{
  "head_dim": 64,
  "norm_place": "pre",
  "lr_mult_o": 4.0
}
MLP neurons of a small language model. Each row is named by its layer, matrix (gate and up: input weights) and neuron, and shows model dimensions 16-143. Each number is 500 + 25 x the weight over its row's rms, rounded and kept within 0 to 999. Numbers have three digits each. A neuron's up and down rows have the sign that makes its largest values positive.
After each neuron's rows, "fires after" lists the tokens most often just before its 100 highest values on Wikipedia text that the model never trained on.

L2.gate592:483463481485515489521458491507500493443460511490528476505487484475481475530500475471514466511517496508468518492504528500523477532486484513498493530445515494509503507528555502476551523530526490528542507540487495499526501477502518514540518497511515534478544530518499550512516475462468504455477480503526545486474497524512494468505488506467497550426494494468449496531500480542495503495521
L2.up592:473459507505523503494504494506467471484492517536555506474473504508502521545509455478500512485518454495474503507491514508553472511501498519502531534451471465487498531541569539495492504506491517519515487556538517504544515485516479543536505479500483493495524549539489563517501477509482534451488474514514535503458525554483523474514496503481485502482490482448480499529509467503451491508513
fires after: "| ", " | ", "\n", "13", " ("

L3.gate220:545495477522516489489466471483473514469537481492514481484520473560528501491540490476512492508538509455446477510517477481484535482509511493494489505500496502477495508541534556524500467510477518498492461482514533513473459491507468472540493511546480491510510554471522512489496517493453503488478518488476508480519551515478444535512507551459475515475510500480498507509509449449510511536470
L3.up220:492469518537497533477556467485504500493533464466525533498510461491469505530505480500510487498477528494501488527512519530511480516546491479514526552501496479497508500543497505500493515479506495512501511473486523478534513471549536469477503489428489526504470460477500521533510496538505491547536462509508490521543503507443478493488464522495504482479457505519479508517500526504505456535488
fires after: "1", " the ", " in the "

L5.gate507:565497526526465469474485497540524483524482477491493521532533469499507496500512522495482541471513502517503482525461535505519463475512532531471488535538512517509475536502499519490499491475488473504467502463490497536505497500485457562538477509516506471523542511485473495514500565460486473508528485478533477504481490497489545512517522487487486521506464509501527442492520486569522516483498
L5.up507:531482471454475504459488501560487518517540503503456480528492502490500519511520490515495522483491477484485450516489530501499484525505536529490503508479520546536509469524467485534493481507511537491471539513517489521503485468545503493481517505467527521470484502510512477489543506500510510512460458511525495477505486475488475494481485486487447495499516477513474499540499524544492452465484
fires after: " | ", " St", " st", " d", " Dr", " or"

L6.gate31:491437499477560501495484487520480494493482470526530488503467450420486495539532487503486498514500477515535505486494483485468487512501520528538507480508523494511458481513481479489504497526450546475541489539542466510518477492524523477484518504457494487514497459494526473516491471469469493475495463544535539500511521561446531498524493477509558527529512505515461530492466523525524476521536
L6.up31:453506514491512522511521487447483514505467522508549464507528475503467521497502491504487499488512521500451466523507489534486454516498426502485523488485505507497499474529508537518472549552533461465495497500490486486526542508505470494513474516502509516489473603501525506473518514478492471511456533509498469529503537546505497517498501521509455497469520538527472496494535494489543472545497
fires after: "–", "2", "1", "-", " Sy"

L5.gate88:493480463505500488510500483475487551500526498470472500520491519514485489527541529498519526470515469529521479471464474458481487459533475493489528471483466508480514456540511542479494510484518474489479499450521497482520514517486471505486518509467475520546494518496535569499462510498513514487519509514472480490530474437480519502514512455546443550479492527490499517502496565488473481542484
L5.up88:459521489520522495506498570516522530482455498485533537424559456475494492470486462537511534509531512525496495514516514493479524526500490483504542543497483499527520472507517481469513526485521509523518482510470532469472499532505544479491545501489507498501542492504532519494492492492464540508509462472445493509488518482519462511485460477490479489473501499537528477488532534509518460527480
fires after: ".", "\n", " |"

L2.gate246:501465457488526492500527527441479510542517480505460474498496483514469497577465482463491535487504495548482498547482510484537510493509539509495484500464503448512506520504534512467476556500507505503493475436477515474554538493521494496495505486471520489509489484534493486533533518497508470513464507520473522493481448521469495485513479461505485485509478473443529495490511532512492493568516
L2.up246:513471486476497482509517524479501485535477497483443463498477486489507497562463504474481528474499517526469521510511502452530495466468508526527497488466474495465491489501558510446517541501523501502454479454507509474531502457520505501497538495486524498494519473568507483518545490509479447529455512491473524543501453491480491495493497469520519510507473492441512528506519494566495514549486
fires after: "\n", "\n\n", " |", ";", " Top"

L3.gate193:433496489464451551533536529447438467496473458554500465455502492475482531512465491485507493503475510538517545529542497523506514539523498496509448570468506481458515518535516522515491502518498472516550490496494496533465523510474518511556528508465507496505519499514486536485518471507514499522489509488484473491491536536473549499487477508496501530491526501512492517489506524470516462459520
L3.up193:516507481513496482509548493512502494505539535489530495543519493524533516557530512514518571445531519443442463535498513499505473469504537484488480476487506506546464487485490509468448521498503523458518522474536475504510501470512503520498484547513507485489482510474486535528465487475514519483481504485505503538475521504477456525481465544500465491494502466457493464533479488517459528526497
fires after: " | ", " $", " |  | ", ": ", " (", " Cl"

L4.gate51:521462472439480556492496448491505470511499470467541507498534495491470478495496497453496455498491485481480456477505485513515485465464518535514537514527501489466497510475534488510539516518551495518544491491508557508482491451566421476501490490496505457502472465512457489518491508500509490521462518522547472498530545485509489485494524505508480452485516498517457470478513483461511538467525
L4.up51:481470516470507533501524494531491482445506474464513477507524509534462501492473496543498456470469531499485526513487478486476470534478507496492497525479495454517517526497501434495512541489525454506526504492528460507545502530494468466499454518480492494520532532521495491505517473491508519485498493506517538482531489480526542514467514474490517486442473522500481532450499555471532488459459
fires after: " B", " b", "\n\n", " \"", "- B", "B"

L3.gate677:463491507515523508508477503499472480498494542515514485494457513468500495508468467514466508496483486488523483539510538480475558507500512518487549486437525504524508511455514484503535480517524458517491515503456473498546470481496491503525527509487543494480448489510497464517487508486512539447493465538537534481477484494490478471489494453505445523441489506492516492479489525533472538469477
L3.up677:543486480539504476478556539476498472493494487496481481496525473488491425530472481551508501489489507519506515512537508502519519484489516466529551509481450519513491476503538499531503510530503559486477474464519565458558480477462506494505518504506530506523499511491510523496468494525478490515503551464529463501460522444472492512489525496508494511521474469469467543529518493513502499535470
fires after: "\n", "| ", "\n\n"

L3.gate489:507504532496476492503513535488500520422499485529507471577505475462522462456500503544524537510486450499496496495559517483496554510489480536494538470532519483474526454471473508532486516511479502555501495493513505502508483513523535515500535501504567531526491475506507478495456466540507493506486535485502514484499474503449522523523507470515511551523511476506485532502510485541490513508545
L3.up489:518487482548522460474503529503508498458507472468499493504471472509502516464527522535500473495531505536481502486504528515436515539528505467515522533534446468502509537528538507467504480507481509562513450543477466547474549509507567543503521532513507526479537534485498482524493493484464495496483456506485483479475487524504495489489479489479500497483491523465479506477515450444483482479521
fires after: "."

L3.gate245:478477479484472492499525501504453496500494485518450502502480468489462514540479552506539508495494480491467491474487511477495496519492479491498469489478505465545519543504505477478502521472525433519493507535504515478559530523506516482538493505455529502491497534458466495510467483512468518498515483479485557471490490490528512482501478477494507508464505489466482499481452498534519535456470
L3.up245:487492502524514523477477513475486459468508466476505479468460478512469486486504535494496508509516505495478502496510540512520469461451494526545454496453505522489517518499583458505531508501512441516518533496473525458551453509504509539544494499458522496473503478468464487500494493527470524515563473510513483500490536497555497482481510495532478516486529453499491466514521481495486480458518
fires after: "\n\n", "\n", " |", "S", " | B", " | "

L6.gate512:493492479469519473507494512558483480466443448499461525523530482479475479492455524514481485522481524489511501475467510513482503507508464462527544511498550506507475491536540431509494492521505496482510487501490532480504522515519534525496505492503501545501516514505435487523485484502501479485505473469546493500461495475510514497532540459524513530524462486492468535479546483509494497498538
L6.up512:507497504516484496479491504497533472438474476488523499498485508523520518554539501477475469521507496504534490528568538478522522485472536540456518510506532484471511493452563514464543515545545504492477515482529507479474490509455480485521544519512471466542508505525469513507517492481480493524516492469490517490543513492525542473477505514500510529430507484522495508455486507522515490448517
fires after: "\n", "\n\n", "B", "| "

L5.gate442:474432480490473495472498476508524536512533468483524513486539484463487513477484556476454511522524480543460461489529524524524524500502515532471495503464523547460503530513480497522484527542516540492522478493540512477508513493490465494498534499498493455473476523499503538548497507484485489490470469464497472513451522469509490504475548507540486484491450515487496499460493496527509491507482
L5.up442:431524478478515504504519516492525534480516523489484500473503500463481515503485532534453530489504491510484497492512527476522500526504546447496509512483548518487475468464522484487482497487542490519524467511505485485510467537550521518532508487512444487539442470460475495511486516505511525487523474497479478523484465511522526468499512526485528533501490519509523495463510537481472506534481
fires after: " B", " F", " f", " Sp", " | B", "B"

L4.gate507:506479464502514524485506518514490522505487534461544521458510479528441497486478529479555516520476502509521473505485523485502505496517481512488512513479487523511508515512516506458474548490489500496517504494491520560508567487571505511467522467497532477529511514544487512507480443500431469495483509512527495507524521463537518490476500532510513442485491507536468482462508512520492517500502
L4.up507:516481474538486520516511505519487486497471513494515501465496501475488529509471503544521529502454475469520485533501495505445493516452482468522503490534510493479444478498495471504510491524529493490479512503480519484525488503460452475488486522480488430481524519521451487485505489498524509514476505497532531552535483486500547503474524485503527506491493525508524430511542522541493493487510
fires after: " \"", " (", "\n\n", "==="

L5.gate36:502516442515461519521520497517500529511528491463550517513536526466472477532496506485496478487487480487477513505522526511501455519493508484566500480486500542524465519491469484527520492475542473487491550510536545477491519519471485507466521529430494521494471530502521494488479539518467503527477479536512514456480531506511486499534507539537491506503491467502457488501495487499513489473518
L5.up36:488495471512464516515477479500503486502521501485471500454532525439507458466445480498450529495468481468489464521520515494503461507518506485510512483492473515541504518508517540468517508467531520482459525499506495474519539500490472485475521506479444519492446489480531479468479528491424507521512469513496545503504501484565467508514541526508482469544508526494428492517496521499485481449519
fires after: " r", " B", " b", " br", " | B"

L4.gate97:515460516502476522505492445478490493516465504449500496481482514498506515480525537520469483511472482509487484499494488503490476483544510507474479504467506449495545482491487501484480499523463493487531481510569509469509471548494485528512505463469497541510480494476501465480505508505511474497529488509485454541491492477512482541483530514508525481502446453498473523535485515414482509457543
L4.up97:497483491506488546492445479506509464504482534471476535512473512523491491488554482509495505510504466490456532472498498500524482508502485489474463536490479452531504498490521455553483498511491449514488509524520517501485515497470489548531509497474522508461452504524524495438531539504505468490476491505508494512490547540500487499489498466451496525448472504498523538513497537509495487457494
fires after: " G", " R", " Br", "R", " | M", " g"

L6.gate217:488515446500456522501528492458448513488533507461516501511523493505494492475459504490483480506469508449525476505490517553479517482497497538530506526494531493505511514521480531479452497534510489466472478507479535490533446498517499469472506556457489536510499500535479514515477532489500580568541490506493507541495510521507502532549499507484494541504494511513514502510490489465507567517509
L6.up217:448508495466506518491477483533563468464506511483503537489535505525537484454505475504500533518474551453492467473461489490497512507524494469547527506478506485507490496478483502478489546523481510497484514554489518482535520526509493488538491524510543493548472498481463458522435535523499457547513538519468488512483512499494555524430477486510505492493497512470522498486472478544462467478460
fires after: " b", " | B", " p", "b", " (b", " ab"

L4.gate200:500508538537507487486523507451493528524516538493516494502496511513481515499505536456478456535495492462489462489489511480489527504499509514492511545477515560516551539516484513526481513510513524472498468526505488511536514462488475500466494505474505493502511493459497483490493503528508514518523481498504512510475471459482498534505512516522480497525476530501485498493461505502513522511499
L4.up200:523490446479515474469505471504493499554480481479525505508542529500454502450503472504521503515464505554445502494488492502532491506572451516515481462485508490456528500529496512485480505524533536515511495524508514483472529504535491490470551493496482518487481515493508503528506456527543462550520467522493518479498520479486520454525523505483520532476483481473480494508484483500501504515555
fires after: " B", " K", " b", " | K", " G", " | B"

L5.gate618:496510474490521501448498468513505551514521513487503506498484542483495486512498489542518480470467506459503480482493567466437488479507516488486453508504495539529488518497521516522499506485518518470538493486454497517501524545520497460512537501470526554559520553469491531517545513495520543458501504459503538506477464536530519489507456509472468516469487497484534514522482497510480563491443
L5.up618:495509499513496484492483501548459540490510522473515463514511471507506471517500519470545483492499555507467497523490480447501487485467534485497490495452528517476511524488459452488496497508471501512527529488489553547474517511482460518493528455506502489536490488536471485464470509481450489515472502485438470501511490466506498514542502479425519536530518490485525484530502532497519564493546
fires after: "–", "-", "1", "+", " - ", "ot"

L6.gate562:520520479550491516530512490524489512497508492486525450504570500516487536490474455512540460452535435543478500509512488511528491478515491442540473465517499492507508488501511510520486485509540489475465489478479500503522464485479484461470497490545467500498544541512476531513492554484525484520453498478450501544489523574536487484498492515516570508448487508493485533485516497487514491462498
L6.up562:492489523464455496496468521468515489522491513475492500524535533523464491474432516489504450541544459499518470549517494481456487498506487488485483487464541460493503477539478525496507522514521512507478528498536499498536459515503545475526508508536497479496512490468486491512491488539497461507495496478512536519537535526483507511509492504508529511495459448488473496481471516489535512460485
fires after: " B", "b", " b", "==", " ==", "ab"

L4.gate175:536505470509501521467512538549501492527531518467484474476529470472510509530467480500508530500524477507482512461506458460515552476505514498549558523507472505498508510512456519497507515538490484487515537527483502530494506558481552504438495491518573501529489525523459483527502503556536514485497493482532494505513542498508513516484478477500488505476489483536549505495488440529487522454516
L4.up175:473460473523502520470486505498564505521492528515517462483481475483518528535487483547485483520473517467498515466523486473550527492536504485510520522486474518496501505483520522537511498506485501493476504548496471514500488532477510500471504521527499510516516519477468476523468487561504484495492465505570492505528519502506487496521519536555479483521469479525520522457488475482522537462540
fires after: " D", " d", "O", "&"

L2.gate618:489538485513543480465483498520502528481487489469504511513502530449480499501515473517453481528478529528505540528480469491476475505499492510458509496482527510510534504503495471493523542547494443495537502442485493511560533542525484472473543488555510509522505513488486484478551482500498528510480529513476501494516531531470495481518508479500504493531491491480519537526452487524475515486495
L2.up618:514576482452490522486491535496504532504532449501481448482531514497523530490477518493528535484496488503504510532474484480482459447481496512495518505519552526510525505497479476514539512451512501516481505451496503498543495505464450492456504470517488521512529507473478483476503495533473503518501494480469523535525493504514509503533473506506507542518538513493549494528513486499478520497514
fires after: "2", "1", " March "

L3.gate499:531496493458493472470503525511538501542487485472511507487536455541513483523498483514502486460451504497546506524531510535504488531524442451452507493509528487471521522472460500490524534513494511507498521530460486541522473512526467477515516508511490500548521522443478525509503523492558534509486489425505542508438507442452501501516449523533532510520480522506483479487466552520501489463484
L3.up499:521524493481489495471460480525477462505516459487512517551539476506480503533495476547507512484513496520496527529466430503473483513511464492510467470516510492498496477449515480481528487496490518454513502479514495465499512504505489498518543496551522495514487531515507488464485479489492474502514504455497531572488482520527508517495475542494491513500484531490526549507528530510502522481478
fires after: "2", "–", "1", " d"

L4.gate253:487469450524484512510530499517459535523488501489510513465461473485508553473463474530487542514455479474534472519504524527430519476483489517481519494488535500472517500490502475486482488505510460512517550514510494471527475477474462492543551476485508461495524511527458498495499501475499536523501538477462540500500529509530521477525478464492512481478525468542517456485527505511508494528494
L4.up253:479449502453481516496519511527517520511492468439520497477494462490535540477482500489511504477470518481497492489528506479485469512489512497525498543485509529509517505505446491492441491501438482505507537512524472504478521550543484496455525472482472497461505517451544496559472473501452467504462496495534482500508491531490483474484501487500462474510495526526523508524511493512451494474546
fires after: " \"", "/", " (", "\n\n", " '"

L4.gate149:474547480502530517495520475480464517489499502482495497493509509483511491472481495503506477499492524511519478487498524516517496527514491505524499506499431484520515518542485509456468500521465510505507490509428507501522479511455508500512483493510460491515479498488516510514471522502530508479522457489528494480463467421487513488440497486496492529528526430526489493483526525504493513493502
L4.up149:506490526512474518514503489528467532491492525474511493502470518511545523460488512529507470476452526476499445450549526527479518540519486495499535520439534492507502543526472478504475551462483470531537488458514465540550502518468489491506511505506511493508556510489462523470489470479519489511499461509547523491465529478518506485476497490492486490517500459461490514534498468521539517511489
fires after: "\n\n", "\n", " M", " \"M"

L11.gate516:468559505494490506473494482496488493503513505480473551514462491517505481528503488512475514480502528520489508521545522507496499517536466481481516465492493500473517523494451464495510509527524539513491499537503506479489460498530549458496468497490512494528518484540508489511492468532489493533517449491514557483521480493529515504435486500443473500533524490523527471493464488515522551458475
L11.up516:521486505532509487516477491529508470478502554540523470509500519470504455507460561509478519497535466556453512522491508478496479481494526484518480489509490463493477485542470522496505480530474437467485531510525542500473520498540483523526495487499538527492508487510471504471487478476454458537511516497493512514509482518525421509537466519472497510498517484476427490469481497490481507516527
fires after: "\n\n"

L3.gate163:517465526497471522494473464474506494505478494498547493477493531493484539523470442507503481507465520493536515556480506501528467493514498487527481478493550479490530556472449514493510495498520504512483539478512488471482489497520488510481504555485470508473482495484496543470496525491510499473507513495500526462512522496499481503450482498499471496521528529475480464520486545502528494489524
L3.up163:536461506528506474491487455522506508518535501487528507539488529544448536489474510520467497452529482443509520512550457537517529497508483501482495493486492462506528462454503524495479497461517492481535525453486541510564486485483482441490544526485507478508497512503510521444485484515502522502496488508516497521498489500476531498519501523497450511469523474454497503507551527504505493493484
fires after: " | ", "| ", " September ", "; ", " "

L3.gate273:536495501538534521541482518486491514510471485517486544481521475500485484514478471496547517468465493453479522490471498473494530501497508506508504499499511496519515522473514487524518557464524460502542532505544498477556554492510508486538510522481494481505554521493481523517475474467515513500506503496542502455490477484508471502529504511480432519469491494512507545561489520496480497515522
L3.up273:508494492550507476526522532474457467502489466496493488475494487448498517494475468491509493470473521468508525459479505514506512503483517498492508528521508498524532482495515505495506504453526465503505512500502495500523566518511536526548550466532517532501559485494498466515500542509560545524473492484523474456483520474496514458450471482487449497509484510502457516507496543469503480515500
fires after: "\n", "\n\n", "| ", "–", " \""

L3.gate126:485475482484448530464520492542545539502458485516516517541512526546489464510478556511505463476525514539475479503488452503476539449501464499493495506464526485513515510511543488488504481484473480481533509517508546452508455496474483473468497524472465488472522470506494448492496506506444465482511506511509505477517485484515560506486492490510488547511531490493463504502518503478566495473491
L3.up126:523482503489492457500470502512527486501483495513499511505515526497476459517470531481453498509514493444483488525488482450493532495507519510504491466482481513501485476488458497591503485495499495504508539471483489485535504496511500498506478493465475487535526541468508499534515483462471483538492439549520473504503511499489527526532538531471472504465472527474499496471533455499498500458476
fires after: "\n\n", "\n", "| "

L5.gate617:451496498518493477507526492527498508491469481507499501449469523486491520491506526518526530464514505521520560508488464477483482542476479509507520496515457491509545500480490461511498464494547447512523492493491524484524457519507494520478512481515541498481519481542479513508529515490480509500550488482527518534476483485515511479448483519512503490523449482518540521508531492538497454505495
L5.up617:500528456480496482528497542510468518529446494516475477507529512485512518492470527515490476495463518523555517477499464541479473509506517472462516527496471456502532554489471481498509498519492462512525521509544490508519487509488470466492517483532545495490483507488527484488533483503501482511506463474508542537500506480518509501480493510469511480489506453485492523525491530520500511505485
fires after: "\n", ".", "- M"

L3.gate53:487509542496485535510548506516505510460507485481487516494492562482474474525530488478462493514494440506518503496534532506534509503489479475541514480473498499465481522491477458489490515549512513471500490482457518487519525515518468513497510508447485481485473510480474485471497547494511514547471529479481506523492530507568489516517506475477536513478522498497446492503524495504472520493525
L3.up53:521548494503506495460497494515517556470496477478503474506515547514490460508572490510500518513512476480503500480551518507521509480479492468489504473489511507481493518505484494502496498524543529485517510478434496508475502498505506477491507460487478464529508540470498505480504517490541500533482478494511537471537545506531516518478460465459501481484543483459512498464504461507495485514525
fires after: "\n\n"

L5.gate680:484471515508521454518494539481454510487503510475511515508498501530507549529513539513495490530509484511491518558497540468496458533502527481458487491481515506516527501532511477481531502496510505492521527508508501506488542534473466504496518547501483504521512482521496480511479493508520482514512470537516468483489518507499507537484479518523510461513530495503472507518480540472528478450485
L5.up680:510490498530569516500515484457528502488491545468498524500533523456497478511530500514492520518514491531475481524478493519474508490510503499530471498495494481487431480497514502516455529498511522511528466458498561494493498501528485534493533506518548491481493507505464527434510535536507504485515535517517464497514518481519491519527490534492508500478541491505509485512484475471488532508509
fires after: " G", " g", "r", "z", " R", "c"

L4.gate682:525460494488511461478533474508519549526472510486512494467493476516468510491484454482479529525481500500528497564539517549509487521535504481457499456500535472465491549479534489474495500449534489503510495530491482519493511450506501495481512517495525512510518480497471515500508493473466548529513484465501461468510514496529508506479534512490537441515529464514488455496570487539452516495515
L4.up682:492511486505476513471498476490514543547474500468553522494456460496495572491551523545484539523465467482516508514489499530481480510520495497514533469506509456505511500497527509459499483538468513494503497509476492521495521484515470507532504495500455487480537492511536506526467504545490552527501490477516495466507473502499536463472526479470529511501519488496463500530542482503482501515500
fires after: " \"", "-", " (", " '", "\n"

L3.gate574:477505470493480491499556483534521540463524470523488502478506492515522526515490530487507469486479537447501471504524526519470453552504508484463492543486504493485520534488492486464515501494497522471482518489507480469544498485499500417513532466500487482510490570500476495485478519523552498548486484486516520526522517496505498519555506477453518514509509452504517524527548493515484499502519
L3.up574:496515489525477465492544479512523518471512476537459496478513515525538533524490517470490483473498507485503463524513515514503485507513502473476502517491488474497519536490469481482505471492517527470485519505502487501490511497518492449526510453485461476534489587504459507482453519506515504566485482489514503482522540492510472492532514467467476482517522452482514514507489483498478493484554
fires after: "\n\n", " medal –", "The"

L2.gate21:528489530525516499484500529510498524452508480506526466518533463471468519510520528512526511490491534493489494506480522476508460504538497483501547500494464490502464476493511512482514461498495466525505515496497469498530498468485518543485514490519530506488488511501494507529551463524473497545485480549510526474543494492491496492518502512495474508508476493474508467542465502527530536548566
L2.up21:531494524524510521535499524508496487432505503513505467492503478460466537520483505504529525500483484512504521508496532463517440527507514500454524505487492472489508488482504515457492510498542474499520510500471501499512507512482512523491532490494523504546514503481505510515564521514486488488490522517479492476521499460502531455473525482498461530488438500472512463488464489517488461519537
fires after: " | ", "| ", " | — | —", "–", " |"

L5.gate394:479519490486464505484492495528481533473481523497483489495490504512495539527516516508538500497487491518492533501518480470508474492502496501470506523556488505530482502443511507487486492479473494462511534493486538457536504473502544538540502501486529520526507477539499466518511533510481485513503502441554495484485500479517511528467504507515529499419536487483490439483535472492488499501502
L5.up394:510460498511506484494541529539505538522474507519511519522481462513521469519496503534474492486537506498507468497516483536518573512534469511512484479494499487481478550479464534514483539532529524534494520515461516495537506534489485526500499524487457449495558482491493471499506529466508536459477496481544511523483523497509494505477524515469507506506516504511505514510547544496487514460509
fires after: "\n\n", "\n"

L2.gate90:505520466487451515478513444452519568492498532473475553543516522515545508533525491485494505524513496492431467442504481503536539529512500492498504491475494479499470481532538509498468488484523483533476461489531517486495525479523491440504491542516522495506472522484524503511477506492503536498494518519496501513508504518496492472518516495524492482482502487524484526515573542481526489456496
L2.up90:509532487518487522521492479500509500505487521469489522550503517535516502536492459500481511517505472486457460446551507523526507535495511498494491543481496469514498491513518497501478485470501462528496439472499515495509536437513502469505488497478500512524491513498527509532478525493529551487548522497497523505502542468475509459519520489500500467451495508491494540531493535472519476459475
fires after: "1"

L3.gate86:523428499451475496499474476524511538525522505475470506488496509524461506511476523517534505535512518506506509522528514471486508488473506465479490497498524457497431486506546481503521510496526473475484478506515520505501501501499508511555486538470512485504467495476468459500523512502483508523444502547530521484487489488534457507500502511482447479445537495486483480559513467528490491540462
L3.up86:497472546483519454507532544487523489529532517478486517463491505506511518473455497506509499499500527478465515558513518475493508507480514485478498517483498506548449580490475488514543503460508475526519497542455487493496472472485492494460537447468491528505529484489500478494507513506457515477528498488522461488488468463496509496490515495494471481469488532506513482513503450504473524467520
fires after: "\n", " Centre"

L11.gate23:537497472478505510460489554510459536527504520501489527529465466520500460546506447508501518513497495483494554515484493494482553461482470486542527508476501521519501417510530486479489475513529487496524463502518448518530520516430483499540530493486517511485505507458503451498486477479508531512477500488517545493508500457513494465517481502457549499492485543517491510487490512496499466552530
L11.up23:467472536490499547488489463483518522483488499543499484501517527465514475522472505519492502503496513510489497449504519479512524493445502506523500539513482496514512511518482512471500476496564480526479528507489503525521499512505474461499482464505484515505490548532514510451513539516490534514534543486496501463486489553470505486505477529517507521519510513513496461467512459464471539488529
fires after: "1", ".", " ", "2", " ("

L3.gate27:504508512486529538550502508509546500514530486475453509465493532546465483546521487486487459488465502537495464502527538535488509488520496496506530482469490470474481529525503470528472462472499486483493556488509472484499516529472526484468472523470498503511507466504515485469434503514481527529470476459549527464488489494511494490495486488486483501504543499506516513461513516504488515519515
L3.up27:509474516472526519488541547507508504511524508501452494463500481471461525517511467498481456501493512503485476548506539551465509515507508443506529530466505507533461558529513503465503501485532487501481538466511510503464546465509491489508515524522505510455512524501525467523466505553489490510495491477534510446517515453514493480516478455485478503512523472528526500480515529525475505515452
fires after: "\n\n"

L4.gate484:531513532467464489478495441479488519499491479560506481511493482493462483516517510460483463502494522489508517486516525498506486495524494488497495493527509501496522503481501497458468522494532535481516475557525516520527536489507501481509469514493510441475529446498495515520478525473518525528501514517504567502498472512482535497487580522466521503466577526492468503551546462513512490506509
L4.up484:535503471505519499468506512500545504548493438521455491486498501530504524478492513479494518513498484474460515485482554461485493470494455513529488514519462466495505502505466517473512486472532478452500513544530515483516536519477510459451505488484491484498537459485511497533479485459493487532498511459501483496481517485436481533493522487489540504546512487455506537484502510549505495533496
fires after: " (", "\n\n", "\n", "\" (", " \"", "a ("

L5.gate475:499488534502532558533515483531532538525493479527522500475492496509480487514500484539485499502472464522514495508490451491482495465511455532492539461548516544506460512470530522457485497535532469493531481542549504478500475538495502470503528452502475490506462511500484493504497504529482472479482490486470502463518493508496515521523499520476554515487476485504520512494477488514460484469506
L5.up475:494517498493495487452449517499515508493462498478484496484519503464462537511507441542488506488479495498499457524506523492510484485498533474514504457527540511516483479525509482501530528478555522472510506531561503517437459512476524490503493464504513512497506550524479474516544506488477501497533478495496457536517548494451467457486524453496507510452482511449472485434505502511500499478512
fires after: "r", "B", "b", " or", " to", " B"

L4.gate191:518508504507552494495513489487525527491524479477513524473516500498491507548521518461545504536536520501500499557485547523509460466518519452456502533510517487516479552488515546469482499451513524506550466524531484519484524476495505484466513499529486513489513503518503507540504495455501510514520512497503472486535518465496497511465477531520537486474516515518527520471511523492461482531477
L4.up191:545495497512474482469466525498513543479512518485475472512528467512506513515495507495497504515536511475527499500489528473484523479486499513507526509526503505500483498509527551468510534504558534528468509478517574498496454521509504489513467569496516506507528503483434524509489461517473496476479473500507453472511497529508500510534515469504512523506492490480495532469486501573521505530516
fires after: "\n", "\n\n"

L3.gate403:541495514497507473528524570498490491521488509528486536529487479487488456551519504471506470515530480521560505505531522522493531461553478460516522485505520490443472512481490512473459484480550529499461541474492521494515515501484488511510465524484542495495510512507531515525469522452515493478511518476520467510549495498511491459527519510461502559511528535496500502523539521511447521474499
L3.up403:547484501543501482537477542475492509500497507478500494511466490505486507511529523476491508518554487510528561492508514551509487489527496486521518519529516516479504518480503527458498491468535540500482554463513492479509511502512501513536517535501550526483517512526490524511495505511517503479463527495482468478503443513531496482513509529483510553496519517496484484540543501525438520511515
fires after: "\n", "\n\n", " Gold", " Silver", "024", "all"

L5.gate610:522478458504475477495467524448500492484525478494479463489515492496500418448477473475539474497483513495516502504511484515471499519447534508481518532518474494487515516494529505524501470569418537519509506506517468480468476508489495485495515479477502488494476508480501452531506510538485472494506527466481525485505511535521491470499497516543509503521505475462515493496483517555510553502489
L5.up610:499530509510513469488511528531492478540516514494481531497474513536506492506531490465496533450476558465528477501512513533519471473476491458511490520521487537505485501491496503558579516535481515506512500535495501484517513526511535535511522515480535494478525511497566506501527488534533501483500499501561491455487514454515517500504463505515484486522503510544506518488471548502548497502500
fires after: " P", " p", "p", "ep", "-P"